config = dict(
    num_attention_heads=5,
    num_key_value_heads=1,
    optimizer='muon_variant',
    beta1=0.93,
    lr_head=0.00795,
    decay_fraction=1.0,
    max_seq_len=256,
)
MLP neurons of a small language model. Each row is named by its layer, matrix (up: input weights; down: output weights) and neuron, and shows model dimensions 0-159. Each number is 500 + 25 x the weight over its row's rms, rounded and kept within 0 to 999. Numbers have three digits each.
Before each neuron's rows, "fires on" lists the tokens most often at its 100 highest values on Wikipedia text that the model never trained on. A number after a token or word is its count.

fires on: "re" 59, " Be" 4, "se" 4, "are" 4, "qu" 4
L7.up132:517495499479508486465470464506508523484497535483483503505503486520544472514494493505504473498554512498546497526448453543542555531539519529497522539494473526489517495534489521465535475437500524475455471515505483525480495535497527467494482537512473456509466553478479481473524478504518460497535512520496446492497504459527492530496522489488518529521466507505522455525473504505496516516519502471494480471483505550543487476481471502529493514506531473512463466506487479501514484495515520
L7.down132:535522492496507512522511533512517479531546514473521480462510478515495519502517478532516488430505545498467537479530539478486505481506497498515514470464518540529500506480426479517470539535466431500472521480489505498495453508475493491481546502481467510512516484533492478484502514517520549503460469514516498500514474497482511476478473531529524522491552458524524479504472487492511533534485488493483507512502532501464540478526504494482521529489473516460502453491501479509493460496548491

fires on: "." 53, ".\n\n" 16, "\n\n" 10, "-" 6
L3.up127:535458516552494510528447533495520501511515484516453542491469499507512465509471492484526474532524522543461500541512570518515526502490517514495507492519505511491511492540508503511489530538531540479467497488462495500496524466515503507486501471515471496486470508532456513500511476491536471493532461477482464505527521479487473499471464483502517515503523470480525523469519534508544491514504515507549486511525461477487462491511490503460518439500498461530525449444496502528506498514521468
L3.down127:492507484461540474552516482509548534499474530515476489541522484533539488472514509530489571533490500538473511528515489544507490487554511497485491501505497475491500456511476509495480507479503531522499483499502480500468534540521507443520489500488467493519465481498480541520529503478464492490531504534495467497490506549502507534479449503511498460521527526508472484473506520526507459471487500510516475449523473512516477524475443526503485484526505501504487507484478494500471509434510445

fires on: " qu" 35, " ra" 25, " gu" 12, " wh" 10, " pr" 8, " Qu" 5
L2.up159:482497484513528501467499497505510476506506457489475531493466515506456460524521477502491513483535491489483514505495513472503447512560510470481512486509461500493523466470500504464497535505518577500479549468522501523502480439539500486472503511492487494512508479467512533507481486504497488531471530507486526472520459505466495495480503501513497505500546490517486483497478470501514515477461513533520487503483549525492550515476513497539522545557541446443524465513505505488489490497509567
L2.down159:482494499522501514500513469520523466489555439468463504482506493538478501537520452485472485482505488465490490508503497493454498497508515458491503504519516492522489457494522483486523502489503549535537528460528502530489514457496503521499536527480457490480534472492522506452501483501478491520465509494461513483525477536525461517497528492490469504508529492524525545472501471493468549477477462533531466481505531483513551534469561517525527527524539480492500491527501520512488492468462526

fires on: "k" 34, "ide" 17, "ite" 8, "od" 5, "ist" 5
L3.up313:519487510513511488509492472534527495516500510470518527495510486532438520496538492596487486560516485520506506541486510469479480538469518502497471484523451489523515468508510464527517532475484428509505531494498514533478500474475493517522497470509497465546467472515479479539482508442497471501515500519517481508519492475468481505523489461463508491512505489472474487512511461495491477490529509457504465497498497509478539484444497530486535535510526512490511492507485519512532518500551467
L3.down313:496489505520465502504495513497465509475507466525496548484477489495503487499501483495499517467502482465458449523523514523526488510531503482527474494538489517489451504515494527503521523483504506519516518457469521495487457459434537521480497504516454495543531461506502519449530549498535508476534545487503505532505492481530498531495510499499529523485516491502513479567503489485505507489477532502523522525491520501495447436478538466522480503460510541428497522488491487518519452510516515

fires on: "g" 23, " l" 21, " m" 12, "iam" 5
L2.up514:513476507571495450488477547492488500516564503488490475515467471507493528487504517466478484471464481499524492542564523494478491468487496528447490480495470493507495504472495530470530523500507541535500510499467505498522520470501555504572506551487470473542495546515525485507504509492481501495518490506485484520525443523463539518481501486500496468483502472481499484459519518548504525481486468505532471512503515486504499479500492532480510490452498472452481511515493508540506506466510499
L2.down514:502563525486426525479507454493487514454464484539484510499484484528485480467502507509481499519526456498517470557497480499478500475467501485523491514519479517468496543517481500500504504515470436496511514505515473498472518497482495552488504504490490509515451498511440492470477524509541487550514548524522460492482537503477499513516519490521456530492517500527445529501524470545506531495492505530497539512505499526506530490473462482528525494511489503506517434515502527519491489536482505

fires on: " t" 37, " s" 14, " rece" 12, " man" 6, " T" 4
L2.up296:484451524485497531488490485471528575477519508522505485501499527501515466517515491481510522495508444532485463497544498469490489474497495531538530524449482528527515483517533495497513472491478525475493520487486490525484536501478489477479489517481555506522502481526494535552446532513523466490492519510504487526515462518537556454455481523493538500487509499481465469534532474539484484490515538474462522468493534492499476503482480482493479491482501460484564497509516509506521499479487536
L2.down296:512520509495512515507477524461540531512498582514512525538492490497533487490501507489526492489487478499531472488509505530530462504540482486456484469511477564484540488506493480484498475505492508489500502503468521527521516465486471485486498492543511508527511469473525480493442480524510466531509474479502500508528432544496495496481512486556529549478487499458480502536527505525527496483508508496482503472503535516504466517495532515462514472449447468528447472489509520527495496460513488

fires on: ":" 48, "E" 9, "s" 7, "W" 6, "ue" 4
L3.up65:505540482524510526489477515528504522521509493495534505504528506496522490508492471475492521516504491555497540525493517486503525437505509554523476494519533482496507506514463475532520522497466510505537496478525525521470525477490500477503514480481535525496549545523430511496478498483517513497508502522510507507511484499496480487494452478518555513461528530513469524470494491538496522485452487502469519520475470433462499496441494526445531467484516489528496493497499471484468455481465549
L3.down65:530536464523496503515505463485440516516481513499531525504477470509535517481508496504479466504506518474503500543524486485505455490502548510489526527498532484502541486480480518497465519483446526503463479474464500503491477485536483468478466502496499482520482457520488533515469485510548513529544512492465526527498511482506456469493476533505531508516457521534558491555477523479539495526491534475517531480522522487474467522506494473486502457525487543527456463470477512494492523505535495

fires on: "em" 17, " rem" 15, "el" 8, " as" 8, "ex" 5, " Y" 5
L3.up19:508519500480533534504507501533432474470536490530520501503477520509514502474509537501479517519517453523460537486521484449531490536510487467513520501446514542461520497531530467512489484494500515527542545503481503527480503536481520522469485534520516468488466462472492525477530503490494478495494479524459489538513512507451488478534485468454488510491497501496492478486490481472520542491460497538490467497466496504488509498546505501484464535479502479492530481520539502540463567495477497
L3.down19:501510470510498589513462477511523519498468514476500511468498471503506481494504485516480530517527520460465517534510539473483520518469562482489502536485514463492434504528513479485524504506509502482501504484486518521507499553501486437456525517524506504532532520467479521491502507492464499484505489488495529500482499554484436506523515513505496490506533515526507491491500525478481524480511501499502492482484444497468475491568504533466519491497445512467499467493544475530490532478537498

fires on: " by" 68, "\"" 12, "ography" 7, "ouse" 4
L2.up281:521532494482526527492501534497493504511532477498488510508480529481522488490503521498494507529539527479492516466516511516471538504500478528508519496466515518516499489537507435495541514521450469538485455471499465517496524469485515540497447475506447465524508535527439515534503510556461508489488466498515450504513516530527495529485496504489531537531506481458514464493503508474487483486529510554483484504496464507458493544513525526502541498479487505515471519496521499484509496498424520
L2.down281:508525518518530522472451515493494495482470508535502473528460500502466491481512552518479505492461490494514499477454521487539495523463491546464544494511528497486507516579492479531530514545517481508452489456512485522501494503500529515516530533564469516502481495553461520523509507520487495480506501468447481477499506513506509467451494498467530502532475494473530498479476482481513458461493510544488504463512527529495508474544484503497512495507514481504470520494521500518510513490443467

fires on: "epend" 13, " kill" 11, " cont" 10, "eat" 10, "ell" 6, "augh" 5
L3.up540:550524513506519523535507517499517459452494474523508516525497496500507524489487461538516533463525449455507500504513499478506518508553490525535523471541469483478495487441531524522500489470521436494516541489449497489492517506473496530506488510488508467496450469485509474510462451521524454524507473482486457506486468471500532491470491502499488490527505508493515485512505495482526511504526566478520479522501493505523504475491535505516484504505452530489558478513482520513540454530516480
L3.down540:498520508501532508534518521490554504525489501532456493505484511506533492500518509481496441480511475520453467476516524505497463488524506489521512531436483501465524536453523526479475476463492507498489554527537512510464484518507528535499505490514456536527507545525525515481487468519496487499445498482510496529516518471511463480533465512520490467482488506513528500479450505518546474543537505443494475477477463509498467531516534487519498502475439503502505467511504479513512527521486500

fires on: "\"" 35, "\"," 15, ".\"" 11, "acing" 5, "aving" 4, ";" 4
L2.up590:493463457556519492492477532504482467512473498527504497456492477480491497524513512460491510475498481525494516527567495511469513528473492486513466475508489532522486508529500487475479533521490544532513563481492471494503490509469534485559546468511507492520456445491491509519497511494472469486487502473507495507547540518468524495495491489465516527519494467499493462471507493527545494549505506501541503495445482531512499531497536508491490452505557487504482535491468459463494508518492487
L2.down590:470490474476515508494474491494538487499497473478467451506485482500503500527511466513524504532503512506503520498525487525473540514506471521430519491479535498484535555504505500554475484504502463502566510457475523494516532508498503489491475493503486518492516473530537529457536508492513508486517487541558473481436537493518519506469494539494541503543473473505463508478543507489479489482516493438500481506510503467508446455444514502507530504499517485539511523512470512508513511476499505

fires on: " States" 24, " State" 16, "ales" 10, " at" 7, " At" 6, " Ang" 5
L3.up180:530508488504474489469498515488546500500483472493447502508537520537484503494508485498485479501515491510536536498520548526528527496477487483485537471493476469513504453468488485504462486512467460510453526533476499468489475515526505488497498527528505506468462518446505513480485470529493510500474495513490462466477481479514448516442512483478476466505527442456507477496494459462511495493496473496468498520493528467499479535518530454491497454484475480503481481551489478484467519448472457
L3.down180:491453534498511522535491531505530457505493515476514483479453477541503531487492520511478497554502531499490566453521487467500511566484527471512501519474467526520477522486505491487533511501515478485518495493485489509491432464497490526486499472526495496511527506465484484490517555466502516527506508477496454517505524540530539495497494500473512534478495482471487482507498514492453445508471509509504479466510504482510524528485540469463499493480480529505531478534559492502528515491519561

fires on: "y" 48, " car" 10, "ater" 10, " land" 7, " based" 5
L3.up506:504496507498546456498505477472524473467517517531493497482469505482493495472509519456502524460511506510497504476544505511495488473473496478473526497480523492542495522492526455493510520489487533488481563431480467486458458491491562466513543515502516469510513468473497513506492529520508486526498516512500526457487512527479516499537469488512511487513545505503493475470518486521536485509529470521541502490516535470539499490537482520476518447529494477479540538564512466490530510500475459
L3.down506:455511498515484483512479478500516521492508487536511461510493472541461469520454481477500523516475510534500493492524523505480481524501442455477481517493505535479539489505455487562471482494463507496531464488529516461533559468535495513442454494489494491476473536464524539467528488494503501534509505494545483515479479491507542522512489507510531506541527446499497512527497481508476539482496510432518492476497489549516505521486491493493503539525485529496486542488488517500513497494529519

fires on: "\n\n" 29, ")\n\n" 13, "i" 7, "ide" 5
L3.up247:544516452515523513500480474483483432483517516543490468499467520491504473492493495516500495484482485531460517512463475498481481494499479538503479504470522525539508520482489516501583513528461529498489518500505460531534519458485505498569492502531501458474503505556472510493532551502502487468515490485500520522520472496472486493467508481511507475507511502497489458480488505501515484498528552550489496508531481453465491516512518470477507513484508456476501498516534558527529458491517521
L3.down247:507520462497529505471512522543487548495502504574482489520463514501489520507476545505505476511465494512532539474483509494493489477498498487548515485485535471473460497465482489496486491524553510507507491505503440500516515497515516479530487536478487508466523504487509492514526513496498478463464516506507451485475524488495523514527495489518560504488499473518501439468463464490533516500492529520449504534524505504508558493528533517473490475510495470440543507465486463510502452486528532

fires on: " /" 18, "ology" 14, "″" 12, "est" 11, " l" 10, "^{" 7
L3.up405:464471496452529520441465521502508467493473496504497495491492441527490479509539489510471446504486493514506545523511523503517515544478459502462518550497535529492515518469508469503475521511512451527490540537547456497556516548518499490482497522537504489541488506489489492535530488515490491491550527490489500499483510510515525503542507525522532500544469508460549479545513519462504524507504527535494502510476506500487542494500498520494524511501486498506516505480546482512490498546542522
L3.down405:512479487528515535506509483436504474456511465474507477463516512486474471466501510511500547520486480486520502497491506486519491524467573514489484449480471528473490467515497485526472518496526507543527479501474497452478487506524497523479499471491469517531501499522511503537526490480499490488458463503441500523467520503470508516491462446512488507514527469563488503498522498480562545511510497499496492459509540469468444458502543531515474518526518529476488501516496506499504530488507505

fires on: " career" 31, " years" 31, " season" 20, " year" 8
L2.up440:504506481559461501522459505505488458539479491531475496544454514503506468496508502514518513474513482485517499487528489511534490485490476519506557510511498455480478484499544518464508508484499510522538508467535454452500438515496510553528480514500539526509499469468567500508466502503494468489482489489486474496473475521522527485500472519491524489542488484482523482512474503510500473471474498513465504566502535493494520503427493467517526503531513471503525507468534496460499514508459508
L2.down440:526473426480524488522507488495497492486512500541464535518514473484478512519415477443489489496505467512437513507501542499492496499480527511501480493486513497498469536480511489487490508441518479527544503519501474544475473522525551507532496489495468479490481481462538501513511481499507496453542492494486513516506520538523517530507449487495518501466521472506532523510490496463511486500492523552496447519540531487498506524499493464485502528533492494494517529501473529464524525493546524

fires on: " n" 18, " N" 16, " And" 15, "n" 10, "N" 9, "unn" 8
L2.up580:443516472581535488480506527487497478491470488520528502510508533538495556488524544499495508527490509490512492504506510515517484513464492452446483506539458533488476436460488525501534520535496520488470496487501446548474510504498498503517543482507492485530494494525505497479477517483503505447499502498504517470477467435471505510475472488522501512461495480481555498494496530498495514500462464465529508502496515517494508519473488483467512506447523484447521506484526526487504496521509529
L2.down580:488500535457504421521508504534521513476526492493506467506509515488475464486463518445519501493520491472530490551486446493517505483483548479551491495484506530482513503496471434503471500475478482514492513457519533507531502497499501520495477487493540506526491535505471531520496484464485482486464469493533508479510494514515525531479510484532490534493526519490485540529521489510546525491484491501535467518478517491501510493477458573513495489506510505519481515477549448460467535519533493

fires on: "re" 39, "te" 8, "p" 7, " dep" 4, " Rep" 4
L7.up111:486533482508530503447473484471532517503460469503513557507485501501491520532501504474497506531486515513526499511466468542519525515535521460516508498497529477538504492492501492470491454515491522505512452503495474504532541550554527485488470492478493492479456517525474518572467497509514484476502540532517467482485490496467497518466515515537504524525526511496510489489489540516510503485497539529452490517488492472506528559456469525534491495473508506452515465514473504464510472471456510
L7.down111:499454477511557473532509494492516498517522493511499514528489479513507519440499490523516499473465481474519484457494479461539515547538482476492509501521496556514521505503519481466531495507481499529461513446492490488518532471516517506496492495484421477501468529494498512499527510507535480482509479469556554513552486520492534517452505463528494509504482526513502493476482503490460490443507529528517540481456517491479502521481496530520502510481489515523547468489485459498503530505468524